MLP neurons of a small language model. Each row is named by its layer, matrix (down: output weights) and neuron, and shows model dimensions 32-287. Each number is 128 + 32 x the weight over its row's rms, rounded and kept within 0 to 255. Numbers have three digits each.
After each neuron's rows, "raises" lists the tokens whose logits its output raises most directly, leaving later layers aside.

L5.down761:128117135120086130141136126173154133072121142119130129124135173075177065149117168093116073132181117125091177122117160110145150104118115103141125132113090107134082100141120142087084143120139103142147065088115180066128085098113131134124171125112101114073172126194101130149166160109068117093138171178052100220167102126097151098144143102108111122117108138164098090153128189114161133073203127077140199141133141117143019091113137142133147139178114164066152162150034112182143174106101115158126085123152167106075136173146151118173126106174147147121130114126122067118150166085135145143095184143086158107122120071124158144087097064128111145101108116198150102110128145120125121090096115186190108136120166143183068091125124149104132149077150129156138171169103140105116100136135110
raises: "ure", "u", "hi", "ur", "um"

L5.down843:133137092084063151145135138178099162189125188115115152092115097139120106141113206138120112139118086155159158157145147223141136124147131147128134192119173087139147096118181173145108151175133159123114144084143143146141171148169149211075126113132098089090155148079147169185108123091136122113080132133138120099130127139134114162133162119130094166103090066093094176162100189097115081104082111146131097087131096139144092138110116086139075187071147119157156156137159133110133126127125177128087099075118141156123080165084183150114141139139136090156101141118141202141124074122103096131162115110209134188085130143130128097136119155092073117114085117119139135173135132159099133148060086100143127147199131118052136087187086147155098181152125109091139159103145145111097196106135148
raises: "int", "in", "ine", "ry", "ing"

L5.down1498:134089084156120125134121109126140123134180183149169142087175121184107132133217158120073154174126174136103151156100142160172108127136083089100140145123119138126085068111123122092137150141135128078169134121150137144159099195125160133098132142118182166151192105141104160114094084093109094102151040118068088124075119104159154170092161098137148130061140121125181150115157161112145057093156144108116076109073110089087168161155104116136068158144174151105115090140089147082116095130129145103157133182143094129124097187141147114070151212161189132125113083158113142136142137131121106158091110130125061136113099158123104083076093126104130112147123120109135149132108106067145115154145121131152054081076150084178135145132124128154135109151150109195173144137146079154146118136151080
raises: "rd", "rm", "ran", "ography", "hen"

L5.down637:132133181148105170130159168154121069163133129174086157030151103112131129133092141146141161111086132142046127119167118091109138115206123128118105140126073173126164154119169090102166162158145122155125057147147133113070101103127152135147090112106162093126137121144195189115149171136089155084166095100118120057105138077108107087142137116118106139165103145132105110106089120080103135097113121085122123096175185130115077081178098122105098092156102151125131092110101145158093145119158172112135193060093139185092128161123093124050178123097080180107145141061153087098129129122124096132102129138158120098091133090128158125112106125109133158114182092124155134108106111170088106116138145139140119134158101114108194167098097143152138081116149188108190095040143039105117135140160069
raises: "ite", "ification", "it", "ial", "ion"

L5.down833:115112084136118156132139107154108136117123079095128095138098174113141167115058149032169136140165153052160104173101154119117096164131134121057166121088117118120069078141119091171171079144178115156128162130118099131093131176081077132127129139162157060174127162070131127114175121121113149195103167141168147195190167120080137116108164143147135121139173130150188091137174169114093137202133055151159085117128162088151140144089166078155145165148173161137148092152152111133127135151167133148181106088128105130200165149132101184174174157137107137160135154158112149175124163123163116137122138131113153125072111122120085150066092148140028107119140124094105129100127113136128250168150144107136147112129088099144083128135098129151161138101127094128118171146093207107123135143092131
raises: "l", "fer", "n", "mo", "cent"

L5.down1149:181168100109131087139163104151144118124114141101079166115172129061091067129133183118139064056162143132174125132127137121127085089136120137095127136084119128120066143111096151186168118122184143088083122087207125116096140142149152168141166142164102081082171220081148142139078123132092149109134169178152105121130083126107174151121161133137057119114089164156125119156102104126147193155127155090093156131067139110111149115123134045138139176108097111088157135116191173085107155099107143132069109127158090072110176141135146105063132111135148124082118160114197169168151082138128157138128143155137114125137151100148197148112071141079110173089123131148126144097158099099152141137112109180144093160071122142158075140158072165158105127130126111120107100139121108168063157138120152
raises: "in", "ine", "or", "ing", "al"

L5.down1474:102134153114115113079182098072137119103115103054129142154092152136114100118136185121095158117154175139108109160101158115138164141116084153149095118148114139122119143092114159101103121156136146180078108096104092141145113094102115114052122117172095147054107154089137100072143139198127134088154131129108134121171148096122171078122156166088085158142123092154078103119127138116169185168146078160168146107092154183166166105091169102123085066121139136168133114191147133120161121158197151154107160120139055085155066138111084150149059144129113186141083140104088145088137158104147137137113174075092150111139141115162128071159105100119175100108175193146113113164146065082136185131120059141143086111081103120157122182117096076104129153145192161150164078137054083110143119136116114
raises: "amp", "ization", "ness", "ca", "spect"

L5.down648:059109129152137101134103133149122082120107156105116171121181073148125149054147109134133109139120143138114113113116119143170096182089099141147075125129148149142142106194138116149153127077155144093131152108102097145121132180127072157111144134134107080132097072127056152125125149183175066196098139107095169147139073144182152169096100044114156076131168143120088035094189065147089186178114171113142157144088129087146141138168100102144144123129153110097098116143136091149185074131116163101142122125111085195119138167180131152105149090078158136106102131185084102178146124166080108135137170165075123105147076110114175166159216103147099096131145106083105120174139139112142107094128192126126213100097075093106179162122106150073129177144118072128097176122166119140172088076095160
raises: "ev", "op", "mb", "script", "form"

L5.down420:047129126101104176175085109176118139053059141143167095136091110146134105133142156098097036144140169084186123120091131143124150140119195102164197153070077142113053140109131108144165071135154172210153105081156155106146162130180164078097097149113158156128108085146209109128139161131110189083056127092115154147120111143153119078070123190108077184115092083137127078168120138108113167138151136163159089099144130108150150124110099137142147141164140140153159067156115127137150101116134103135167098171132123132159176115208114124135126067133157128173097071169107160089123177146138099156138104080169153149075097202145135084119090164124073138134149125141172122134129169104160113115149065150122060097102182098079115140115049140085155128085145126115171076139111165149145165073057148
raises: "ay", "ness", "ence", "ion", "ent"

L5.down26:150119094161130102139180102145110170159132129134128133148129098099121157102177087174115146124178165145136178131107133095110157175120164086185091145125139131121116115195121130106149169159145194146135102148111096112100107105080149128140078104106142170083152122126114131085073129122155136089114097110099098130124147127121112055119147119107154185208158127107101158120113151116126183114155128085125094137148125091174098178095172106188109142185112129146130161144168098065081125162065119098101108104138115123043161138178102153115152184150080087139130155116123086137134141136135160102125134096129131125081100197136156115080105111127174105108104087164084062082097148140105119100084147169167077151100125117137160127174151148151150088098124084160122153157105084148092153086164130
raises: "8", "7", "6", "9", "0"